{
  "n_layer": 21,
  "d_model": 256,
  "n_head": 4,
  "n_kv_head": 1,
  "head_dim": 64,
  "d_mlp": 704,
  "vocab_size": 8192,
  "activation": "swiglu",
  "norm": "rmsnorm",
  "norm_place": "pre",
  "norm_eps": 1e-06,
  "positions": "rope",
  "rope_base": 10000.0,
  "rope_fraction": 1.0,
  "qk_norm": true,
  "attn_scale": 0.125,
  "bias": "none",
  "tie_embeddings": false,
  "parallel_block": false,
  "init": "uniform",
  "init_std_qkv": 0.0377,
  "init_std_o": 0.00582,
  "init_std_up": 0.0377,
  "init_std_down": 0.00351,
  "init_mimetic": 0.5,
  "optimizer": "muon_variant",
  "lr": 0.00216,
  "lr_mult_o": 1.5,
  "lr_mult_down": 2.0,
  "beta1": 0.93,
  "lr_head": 0.00502,
  "grad_clip": 1.0,
  "warmup_steps": 0,
  "schedule": "wsd",
  "decay_fraction": 0.713,
  "decay_shape": "linear",
  "final_lr_fraction": 0.0,
  "batch_tokens": 32768,
  "seq_len": 1024,
  "doc_mask": true,
  "train_tokens": 493800000,
  "steps": 15070,
  "dataset": "wikipedia_en"
}
MLP neurons of a small language model. Each row is named by its layer, matrix (gate and up: input weights; down: output weights) and neuron, and shows model dimensions 0-127. Each number is 128 + 32 x the weight over its row's rms, rounded and kept within 0 to 255. Numbers have three digits each. A neuron's up and down rows have the sign that makes its largest values positive.
A block is one neuron, or neurons of one layer that tend to fire together. After each block is what it responds to, as a language model described it from the Wikipedia text at the highest values.

L3.gate92:164138127108162114140129113159103100144136082105163084155112145090157145097102086141088166176144130182092126126137104136128043136198082144105133122121079206109073143073106109070146103127100124146128115102159167149141120107087160131073175121170104085109091050173119074131171165135211112112143152128096158117120096157114171151174084174109134129128122098118114104135125117088157116152136
L3.up92:149116131128137154116148114117097144169122145122171014098129169077138196077112112092104079140107130125156115109171152209120135143186178117179136115079126061130117162137104127062119114165091137113104134149116090112172079124087110076066136130118146084148144100094162122099120085136132121142135129067140112130126134171117105119164137144125108095100123165108148133085191131123146117115074
L3.down92:114127135165198156118126147151089102099073047071157165122121161163177120135115126145095212128122148153094208122164117091136128141218064176094103133111161163096132132094105163128123088184112176145174093137152133139083123106076129132120129154194133129124109115155157110083184144139152099124106144163119154129076099123079164115131084169091109076142102146127117099182134092107174129198132
L3.gate332:104170107133140057062120209119122132149197201114149100103101107134103076104105138141111121098122186215128100099130125129136143059134175135123108100110134107133055141108089177140067125082164154117165081129117089135131124173095113140112130156092099100157125101158134098146183116152156144137170125042084112079077129146144158095122145125135111144090100105113199138087145117088159113125087
L3.up332:094135122150083080100068216095121098145175152118162128100119112146107050161121104119111094114103202208113113115122125110088127033124151160112130128095102111125082140113076162135059147150181173133151101142129117144141124156093174159105156143089092115156143125154126094148171106098143124135146127107118114081073154162122121090104119124122117130096121080125123110070171114092174115090113
L3.down332:113110110123138100113139174084132123143149122168133129125133127137130088101176120169123145146086159173161128105141101123156124108184131109108098120126117123097090122086125187102113168184157150145172149122116117152112106140101137106093139140097148108148107155128157135068189081132134175141141119121129096125073183158155102065104096090118124148086091112107128113106195201080150086098095
L3.gate531:191153130124181103149143107107145143193146133131109149142174137101094100155191108126130123132135118096093080102114092180117134069137147108109131113187121119154109133176121143117103156060147105093175139105128094151113147105158115077126104128108107096198099171126128084169162176166139206136139130109149124103120072149136123113075138151140085107133123123115111114124107107169130133099124
L3.up531:201108111122095148102185139146155153167137098134104126122205150134149089098140118166133063123131130081112101135225104121107125109092078117131096128169146085149122079157151169105163083085107100141200089107120129142160100126072105145091152134096162160153136155192085111103162165131150156113150116177128113137147090079142096094081111103141137113161087075089129115106101089077143132126092
L3.down531:132143133156199088120169126071158132177137124132082074188143127091101112096146074137147146115138141139110100115115130219121164103141162122122154142165077145168136151136106090127120174122185121071111151103160074155135133088161153072090118106083135087147104171117161076191121119155144091153075136115162135104091123153111144114110174174091069107113156103152090144145100113116167168159130
L3.gate608:139098151124138153061126139164129137126125128092122135120155123139109133139148122148119159109160123117123138151166146093138135135136094173217125084126099106130130154157093097191124196159090151137157086170179113091167147149127138151168127152168093104138157152127096107110131144118087139078153114185100100156107147140177066082105139099120074118110128172177119136171090147153042217168141
L3.up608:124128124136137128106108112166120162080136107114181115123183083173079112118119131133137171090139112128118125151178183128096130158070096135164128124135101096130168150122172110177095176127108131128207117115120084052146171101110179169139121070140129111139132128169087091161166107081101157131131050211088095162167200069136097143146121152073068130078097093146104198163119118206123163117182
L3.down608:113158178133134175155138145101143053120186088108177125123147150119145120128133102080165171113133111110131094093132134132166177089115167144114092142089181096128144128201165097147174112103159133160130183079141147126085135079138090170123140067136175191133149115132117092146185138118095143154074105134116188112136146093078084163097098161088152109071109110110114148136122110151126139152140
Responds to: US state names

L2.gate5:108131169107147176166141124115198126126104113147090126131157151139129143148118093179090109120075149126167143181127095150159111156111166087152115057163137102133165102133179206135151117104150127153164130113122179108091131133134156112157140117140117127135122111085121124150084132126100081166074082132203124129160083087169133117074144093116163064183173186168094175139128112143170143148157
L2.up5:106133162146131122164181129164136106103141122080097123133127100126106136110096135154118130132085115100207128159134123115108140158111148098114181113187177114133124132129144175125125103093121127132123115128156173175068109106065098102200145107152079082129097172113099106187121116143094069091127073111148150088129115104186160128131152065143109067192129103206042160069111108168101115150115
L2.down5:134081100117151139140137133094141098137101142099143146138132131173136119156227146101138130128143140125157159118077179123173115166106105175103131083070142123060093088149167038160113152155159154150101106123094137033173165116165161145089132097090094127076152122163190165122158127131138165144119196117120125100127136082112103114109104122153169136128136140078195117181190109101102140134147
L2.gate20:077127156153117172178092087117139155094164135157098117074113131082103117153110144093104088186164166174158087108154201086143115174130148148089140117127131094106128126140151202125136121150136123142149114168109159122171112146116085119159105156145143135112162191195113118130088141094174089124140104130057170136151096075107134143043087142108149114092178163174139132133086159143139150128121
L2.up20:097101175181128143148144094102128112083174124104115149101127125052110124140132134130125160136146171141115071169147174103118157162129171118089142104123154182070118130137128193174162161124131144159128136158105154143203097122131114094153077114126156108087164188123133142137165134083141132110146131134092170125156108182151147118096135119116130094126087156153116145100149130167128186110119
L2.down20:103101195115092108140174168081126133140159103140150090129144111080189145082108130100141187090113119135182189078135150101151144110168091126089135117121147113102119143201130175134134141102125152115073081130123135165157084112148128101126121109127147196112105148159139116160195139158096043134127166149164148136149118145154119131091158155158164112175076218154099145153171097099142142124134
L2.gate421:104141146139094177140141135138180134109136137125105162096185155120085134060121143125189102174085127147116097145174228108109064213155116152131102191152110134116120114153191127145091101176205119130159127167134131101148119164123113138078084168173153152144157133120099097101120157086192069166101152123091143163121147141164146078084093137192127091207110117150148140156119132108134152123127
L2.up421:109199110177128173066129108123158131115129105095113131073135101150092167053135131134167161128145180139150097188152150142098125161138138125090139142177131192101107141126188168155161135148191139136109171135122198193154133135159144075068114110097143114101121129155098114163104130113163116117105157135066148118164141130133155088078114161165158143159087178134115140159119151132110089140126
L2.down421:119130114130115124134152098103120102146151131095178117095127105140132149110126086077143185097138132128200189124121109154181141136130129168081127100108133199103142149122122093163162123083132180103131165126156208179123139105148093101158148087082106129114116133139128131209173117168077193172114137113160150113195108144142063110093196191155149115088117166090108118164136064175096109145151
L2.gate535:081120092099164150065148180116143165145178178114079095116132106183108128085141141123138146173130210109113086163154170142137105130108090117107085150108061173127106141194147147190161109119170141094117080150164092111182173179107153169085115123101158098098118157108131120120171119070094053087135125100110135121154128106161073159041116151106139167199157169132098144085177085116110115109091
L2.up535:145136124141143133122110191138209114171131164141060113102203130126112151087092124115130169158114127073120121129145164139122079171092085152150143107109089091100125124177123154114140092109136099128117115059128093123104171150134125087072091134083159114135082104104161185166171128120147084133137096088115124112160154104189043142097120179124217184158197150103139087128155124144102110109132
L2.down535:157122114141096097171083138106150093158141129139134119104186147125084071106097177111140172136135072116185143071082172115101131171156083179144176124136178109128135158122113117072162127143128132093115144089130145148124107127159160115161102117102165166105088077136110161154123176170172153133148147127101134127178110141137086142176120183175182122122140134126107099147142136151074179129143
Responds to: Numeric tokens in text

L2.gate120:097079133151107066171072138115100126112163093121086117200120157126128101145120074133154126144105137124079158128102143145152148115158054120108219165141156146136138184124137119111127091110087082201103130145098138088107122147162063115154137178092139065156115163116134126050114178100111113131126162205105104112134073174117088149122093136117124037078179091178114123102139153114123101119083
L2.up120:081081127149119060190074136114110119101166063111101095181112132146152117139122113137156111115071148115076132140095139113137140117122065125133207177167151156118123131130079127115106122114108088184101137158091114081111153155169048071150156181106128064128111171122151123036129147097119132137123145167111112135151087139091099151110097129101087082081168077166095115104162166124134101136086
L2.down120:103148161191105116142097200095122124141195091075153083145107156095157125161141125126135128055136111140100163060174155153156158094129085087111172115179194138140123109110137118144108076100123130156101122118121084144136152091157052081162110176108157100132094201140125117056100131113158152110137118164151124184130107146103096160147089116145037088089162122146073181088139166126122174153114
L2.gate288:142078130118104128131134173110173125174145098127080117167149120167142104134108101148127150198173115140131111081148096119133164199102126128178166150170174154114124136085158092092110145143128111120133089159158113033147094114135115124132093186134112060112145147098132178130090233152141142203116131102145136073080148143088082148121127085109165094128136108193151144067186119157142137119112
L2.up288:149083145097104157132127191103177131162131098117098091144148108177125091133116114142115146223169113145127124087134102155121155167129126142182167126191180148117111136087146091109104142141096125122137112147180133049167102118130128111170111226128100087119132164120116156114102214144171156164136123094138152082099151143077104138104155093086185100108143104197145149106188139149135127134129
L2.down288:122100118103099206126138186103138135141161099104092097085120123152120144125148148117130084191178148119117098111142131156128123124123107121151174118158223187107113127072158118118131103096103176101146120154126154078129160082144137107137154193117083125076097176110121086116119178118200170202166182092157152120098111161099154107098169129132157109116107126151142180176129067142129109076144
L2.gate365:100148156157128177118179161112080143143080140135112127133152066150171021127141138161172126139095131123141160147076158122090163187133077111083174140161137152129097173160122076143106164100145148109129174106115161138077162142149094100175102226126066099095119102094067106107185076056117106115081139071146121122151133138120083093087104081147166111144180082118117171121183147165105110125110
L2.up365:072145103123083106121107196125084115107110185047122146217131033098099096112091160130115100150081167075133159121078170167159176173114097141127112155129103200099074102113107093106076143171150119141126131131152135111079150144133059141123077112058121126111123086129128111109125114144146121136181184146121118103167131171111108125103132125157138083089190071168206136163177102152140107103097
L2.down365:125110097069158110138141077096112173128111135118126060116080094138206094127125126125135154093194205106140096132100121123127116162144159154182149134147134134158151091158125120106120102130145127093130167219150118118077164130124144089164134137173069058085153127111116139131085121095184102121102133092156141088138119121109158096106137129141125160105177120146107146150114122152107124156111
L2.gate678:131150154137132119106177089063145132181127090101103132109126122114121087137027131116114093134113148162088159183127137164144186204143079082098143119132169142139129142187108100096134146103150118093145138158103106133173101109116107124170112115116115108113126117164151082122116157104123098138119081112128053059149131188120203094105090113131145082120103128180091112111147160093133156185109
L2.up678:096122154157161085115125154121141095154117104126119104133109122139038093109149106132109116156106161126127151130139130110118153133082095084249114187121116123082065085082214117093137121119119119178110147140106160124154124120128084134101122102085163102155170131140114120126129128112174148151175109135131160092064119145132070212123159141087131206150128083129123155092146098158164145112100
L2.down678:108087134108154105093112133134108153115125115128102069159085108138094094113171119175124104187104142085130103132110103131074174103052089148204149156141118104108094046076164154132145132143144099206100126156097130137144108150146059171062122089099184090177157165179105132148130119143128171146163131079105220136066161130151077199100148154078115170111164085111130142112127072132133112161124
Responds to: Common verb stems

L3.gate273:129144116106079150063110191122087119115169124131140052124111156148072108154098116111105135170104159128106183171129121189160194105165149174116122137154110198118125055144094121146137115109142139103159106129127163118085169120138138160188101168116104118177148164103082125088102142126128148131159099120105158111148098123123139093154139152105107127103169090149105151121154097136140133201142
L3.up273:130138156163131153101116154094127154119119085108117087098112127181173134164190124134118156074140147195141083123141121109162184108117128096148126075143110144108129132120113120116115163135103161138106133149157117162130169147124109202146135174142107123090143125113145117161107177209182124117142107096108095139082123121139159143145118061144154121179134089136137077108110109153138093111108
L3.down273:137145116155118148094142122055117150130123111157127065104133122124159093137190146142121125099127162152114120106120171120172140109080158122113118151100110156045087119098124156156097139137126148141138166087183070145122114147119096211105108158113128116098111159078120087114119178222145135091172122145102121133117154077109174129068144069142175125122139138174087099106120125133130033128095
L3.gate508:044107170183174117141101089115101146115113129129115135144157145119152072176097104199113117181157135129092095149165052103081170132125117191132205160196194183048077182142077083138119151070119147169088128132119157111100107146119078157131181146113086107116118136154121134160130116172160138177196103121130127134116136112122139115185207074077098076096140085149178133123241095183188081158128
L3.up508:100104115143068137146119170104108125122178115078110123123167132162132110125107173165155178178162102089058119170107158139139071116106119156060130139148149131082061151090074104079127133101134095198157082112142089078150134137160088142140131147090146134170142116124063187132065097130144172135096184107127103103066033170151110146143123067121174125160107065126119144129159069134139102109101
L3.down508:118134138175151108159107148141146182087183105118152112153153114083162092168102163174150121111172146066103143136153137143092093129135163146101171131153178167089044185121091085088141136080127141127142147127097164067166112114148091177145137110103108128137125165126117180150125107200161147216138150136158082115089084143143138126130118106092171063161135094181136162215152085185159078071075
L3.gate530:180098109121178134139123164086173196135112095177136173105143157090167109135183100124108107095150130119109113116094127120075100114124067158100128181126158090096155197109171134152158094108102102079107090129181099122135130124147164140153167153128115133116080157109147079155116064163155143082139100138194115181102080096139081107161191104204196049128133139121136131125042150151087085096160
L3.up530:157110096165135166092132190101132182124093162136081071072127109165110126126147084131137148095073186117162128119063136103180107152136100152089131118121106071126147125152175164113120070145097156064126142147097121090147189158089085105095101157065153129159154130136069185168195104102128158149165093140049128176163056137115113157169127168087144117162113142170186122144073138154143137148108
L3.down530:154152182114118098154130097171203115122164139097098150166107103108068121142136159088157174159104102115124112117151144179147128171128167077151142111106152183105090063126116164151129123111148153098129123139130103110131086113161112148130137114121186092054110127151190204119098154102078076145121122148151170080117176134117169092110129078099061206127103079127101158150148095097095115148193
L3.gate535:126131142080175179107093066123144137115144136101108091187174097088122105123121193125116115181118094136089123114138140180146070176109135079120186111135119139181121131144118109130155140071125179122099164160148159068074091141157091142147111134158096140098121140083128142155161141096028179145101142076117103125122118150130112106151098119109174189155135074100160191141198154114118185140155
L3.up535:179165181055086115116121128112074130132087135105162075080095110140110131109106092127062072166155126187149167134115075085121181077147147097110124163183130076142100107117073140090121140074140146141114140137122087151126128106093099106156142168163109135142147094157108185099112105151100059184138165082123108164119082129056133180154176064125128124115128116153135137120143064189164086122134
L3.down535:183135156081138100084109081137127170145133121097140099139116115100093167140113113163142133169114146154128139126144091112128067170075117158148157143140128141116172102129100154120125145092163157124077160141143094028119106141102084160162117120104096107122157132133133173115171094159066077183130117049114173105108117144099134139109154101100173145141116113097105202159216113135169165178118
Responds to: Debut and assist

L9.gate303:133120149134068128150166175093147165121156132150169143135109135142135155187196076101145149155139163118146112111126138104109149114093110113174225096166092166150087123090092084137097150165158134169143169136199112156136072119123108141160155110072092195103133132080137147153124100097136064149157084142163116130154052102174094104167133117123105124147183147085132065120203154091152123099140
L9.up303:093067174120104082154120125130111045116192097161163139138129099189146071154165130082097173104168128156092100093131171168150113150033117009080149025153089132116121098148162098120102115117141139180166111072116118121132126077145090096126165148132078058140155079140163190117100114149161108161112088125152119149173159150095092130167137168163119089083126070075183121110098135137139129153113
L9.down303:166153139116121137155136082131136165087143125145110109150079097083136115148092098131123111173125162122109130092157167089115159132073097109164167141211142181123122133112120136136111084104094050106124178106103117101160066077141062138096191095100079168162126159125142180097149149141109118151144102074112162156118084095158081100084099140153105092112170107105126112134155156165134111138117
Responds to: Motion and onset verbs

L9.gate276:062141055177134099091121110115130098130144110149149157148130129114131171131191138144176163103104107124189108123157115080071138149111112113149055136177161122138137094148137151136107122127126101116158102159105142093170040153058186133062123119186165110130123127105175175135174128103108103194122107085153125133154133187191157133067095081167153081129159192145155094113130127124101120180115
L9.up276:079171089104166151207153157167119136148068185141032147105198154169117147133096067087147114153170074120136119160185150088121131128133091162130084174120108135134072108144067101125081133148111169133098116130153104084122164121165091121141085116122133144100095166165119114138132119195139098122143112089146167149157108062139104127137127129143097137157157126177128144084147155080073108159127
L9.down276:163120115130132161137218102118171071138148127120159147097108112139147092116140158101140201083125146126142138149139085127070127186103181138135166109169141125133177107133174169137100077115143072173101191113121143194189106164109069112090174139150141144126163107144161151175099162096110151116081089087107112150093113169152134120060173077138158130149152117111122085122152169151192071164164
Responds to: Quantity and date expressions

L3.gate77:116158096122098119123140104047071146085127108104095162128100067146172161112070122127132166117161134187106175088198128134157132131107148127053156089158111172111064117126151138158133132162146109161108136146091138120126101132125075099087147148126121110093135164139134137081108153131107105098068104150107126192114122108073188164087158101158120169112131129199192130104101113089138099166097
L3.up77:141036113203161175129153105135076094166099190146144096154155104146197098079079171089111091169098122132093160133089105097132116208123144119116121128134150148112123074154151089116097093155083159148129149114138156105208160107134092117091129053153126193144126170154137075157148123160140143114088074153123155101135101095105165131120125118116108116103091134169088143128118103171139171118147
L3.down77:119088129113130126077120097084070086097144155114152173152155147101189129088148092172131100158098173119181095213091088113103099110157075127081087168187154145081129160159144130111085051149151137159120137125133170127200153217144082070119114122116133136150112112099123105224198117154117152124129136164118176090135124136141120070190154125146087142135108133091114134088136107144084154141107
L3.gate197:149112144131158118158063147119183114120154134211117092123141133099105113106104096186101077140088152074095152126105141090089097184152118124172067188159150149138148115131110154097086126139196164139088137113071093148127111138069120138160180130108096129111169101082139150096146143156081066077137151157077108160098228135112098164153102164141136106143139128112121138153099052169093176095071
L3.up197:166124090128129151112079136178115130173132146123165170132119149129110128137113147119189097116112144148132155100149142137120186146089158070154124147176145176175109129133159134099176149118136100152075147145090105179103112165131105128145049130071088094136092142180122107116188085105125082095088073122142165090065084044131157118053117150136146128116133130110169083137167077176119130174077
L3.down197:158112110071095180125117184176151096159143076119123149100175116123134131114159147116132188165109143114152117117110122078148148122131129094127120087160187086096189150122136129091174143132159089146104115107124122125107161119090138134141068212144123099207088120091113113154141115119123142180109085050164198116152077145110121125089187124157129131185094074101127117129148063121138143151156
L3.gate372:154153171140142135103147083073184130142134136173117121109180199153130136056140094156110113180084161131067142146180145149138146157135107056098179126126142126106131146210100131169107175159105086165119150095086108108155171134132127126137154089103120127160138101097119137115075100127151084091129072093166122199162156092102158163111144063176130162137094099114146164117161126161109115144123
L3.up372:122107097147137176119181136130141142099083096133126136189111146167125080131108188089169110146104177165120140106146128096153073133183142089116122146160132105137108152129185125124129133077103154194103104148142177147154134186171121107168135094119119144134134153097117135169115174148094102148195089135091144115128140113075110080111163105091131122058162104115106099105167143153097112183118
L3.down372:187132170102147153123103081107183086128086135128160139088154153107163083108173129130170136141152151137079180139159154118087090129101144114088161118123137147073122145174130115080088132175152134194122105121124205080122167123122136123121103147125161103151134121102121233109114121148143086177189097079195187154127116089085127083093131101171124138137145056131140139094117113091084179151172
L3.gate488:115121134183093119174200132158150136146132113182154109153148203152136060142138107126144107155098155198128163123112098074116145057112096122086143117172093165159170147119143149155104163075097134147166114139123160119178141153125108121120150165125121174132177115128173123083050191129108104132194100123165186124134134096132181071118161129198135138093159096197104043125097073145133107109092
L3.up488:130117105136138085154201139172099121151132050129117103191080114134122129117126109082139147184111156159139141128102127090087157056178136154089184088175069171143175162151180123116105135180136151138152152152115148184125134108108140092099143151095131125149168107113095093151104162138108061142177143098167163156131136070167153126119112106169102118103202144132124096119149125133167147172137
L3.down488:067078095157121128210115100161128090086161130120100221115125197160056164095141166123158142102099156101114197094092122111176094090155049130081111156133095153110092180157167103123091137110122111180097115118193203146151130066137108040136150129144105176103114144131127150095183127112102091085106139110125125160166193103102137092155167127157135117100103142164117162151114101117147099152128
Responds to: Round number tokens

L2.gate245:130099088153124091107105148113116131167092137073120158132173114195136148117135203140072087161122175131134116120128130059105061096143139200198113132103082083146145108108178110075112076104113163093140127186114119143175150185160132122113081117119102145128086161145150086153068195146162118147125196138201109137125112176074093111130094101163129088129160204084153130126110208108158185130145
L2.up245:079156159150169115143079134122095130161139121091126170114113144186161080131129160138082155157075176113138110080161153145114112127138098223113141125075106160136131073149132090150120039159163141082110159210112133145151177131102172136135125100111136135142112166164141076132066176136172113181124137089148134125085131211055108090183096144115132131137198135122135148171134089128090149131106
L2.down245:115141111130175132122134150116110114139086127096124125154105161174172081120121198151098145137082128173149132138114125112084161120126149150227128121060140207086109116115146126115145099113097059130076168114103157164190133172131049142107119173069144179119106165154106037114084191108116130134130153113174081154117108230071149120162155156109103104135137122074130151182135157116102122127143
L2.gate258:168115136172098073102155129140133111141134131124114113121181117168126051100105157125133130111133142156138118087113128143112115147149178077123105097196122082125164060137131091126154026100199158124214078140144082148119135160131126108104133117138147134157164174160111106118165150238179153142114150170137143145166133133068130159054091125123089093125182125153089087115130099101155164187094
L2.up258:155134149162102085110152140124154118164134146156123116114197116164115043105106173105141120117128133168132091087119118144091104134178181086130114110215140089137174081121102133144152034086219153139196087131158086152137118187162153104103146112113144120174165159145128103112168180206178166130103157172141164152160112157035125161080086146149096094126184104143074097131147084104145140156082
L2.down258:120144115198153127120186137064102056199141108098121142124158109113115099100136128069180158112106152142129134144119153156175160141159178107154134116118128171146119114136117069074139137144181143086139146130163129138168104064178111108129127106108156175148111165133120095196156160168124151165115158122140177082132118108078101135144145125151064098101132138148102098219131112119192133158143
L2.gate376:136165143104203109120128183151150142118122107183159151144204114140153108092111141179137117169145145113122086125146143143130132125159159148161136060203124120124061069121121124131145089137205084167173140142173118174114164160128087139110129085092113137189151193118120068100085112172176151146087139132151125107130180160142099114111093124115142102107128135139105163083092113132099172138075
L2.up376:129164149108169077117124203152129135155141141163142126152155086162189106075128162169122107158123178087089085105123111142119108060141135143156142123227118113109102064114126146123159093161186108158154154137165103169124141179147090140089143083072103115174163154110134077138101130163185140129087158128144123067164176149121057122106075137108132087131113164141092126096080121148113142152078
L2.down376:095143154126156143205149154135126077179105122156149118185131140144086089134090174141160150128108134119151100117145123182212135088159171119150171104191127126135074092094104070148150133088144121187079174137196143191168109159128114162084165114108141151145122164120096049105120142183139119136111171124114096057168158118119121108106126121089137071128117176133116096091019087119167150114075
L2.gate446:142198115116115114093146142105132146140205125154110120140162119131183143109125099087101129148140132054088157096142145157176125153164164131087128075172139087110144058092099102190150052112177096165149122124103108100107127174103103136141122076137152145129094124077138176112119162192176151105089142113174110169160157080111113119140087141164136114105132145153095063130163145152100155127122
L2.up446:147153138106128092120142153109115119148211137126104125141160129138215129109134087099096112125102136060098145109138153165195094136156119127098110082170132106089123039106096082154165073077175105177132106124139133103099128166123097119130126086148153145125093119096135172113119128174184169098091153130176096176170153072096133125116053154144129119101133139145113072119169163156148147158096
L2.down446:123107099133077107108154127045096108092179089139128144148146123135129116118144091126087148132135123075135109108177142154198117091198157103125143125143105107124140102087130058136097169107146087197096173165160147114139092167144153158129127049130137164102108165084091083102157127175152146090108142128110106102146135140117117147134152133127143164092111138149088110078171149124170175152111
Responds to: Country and place names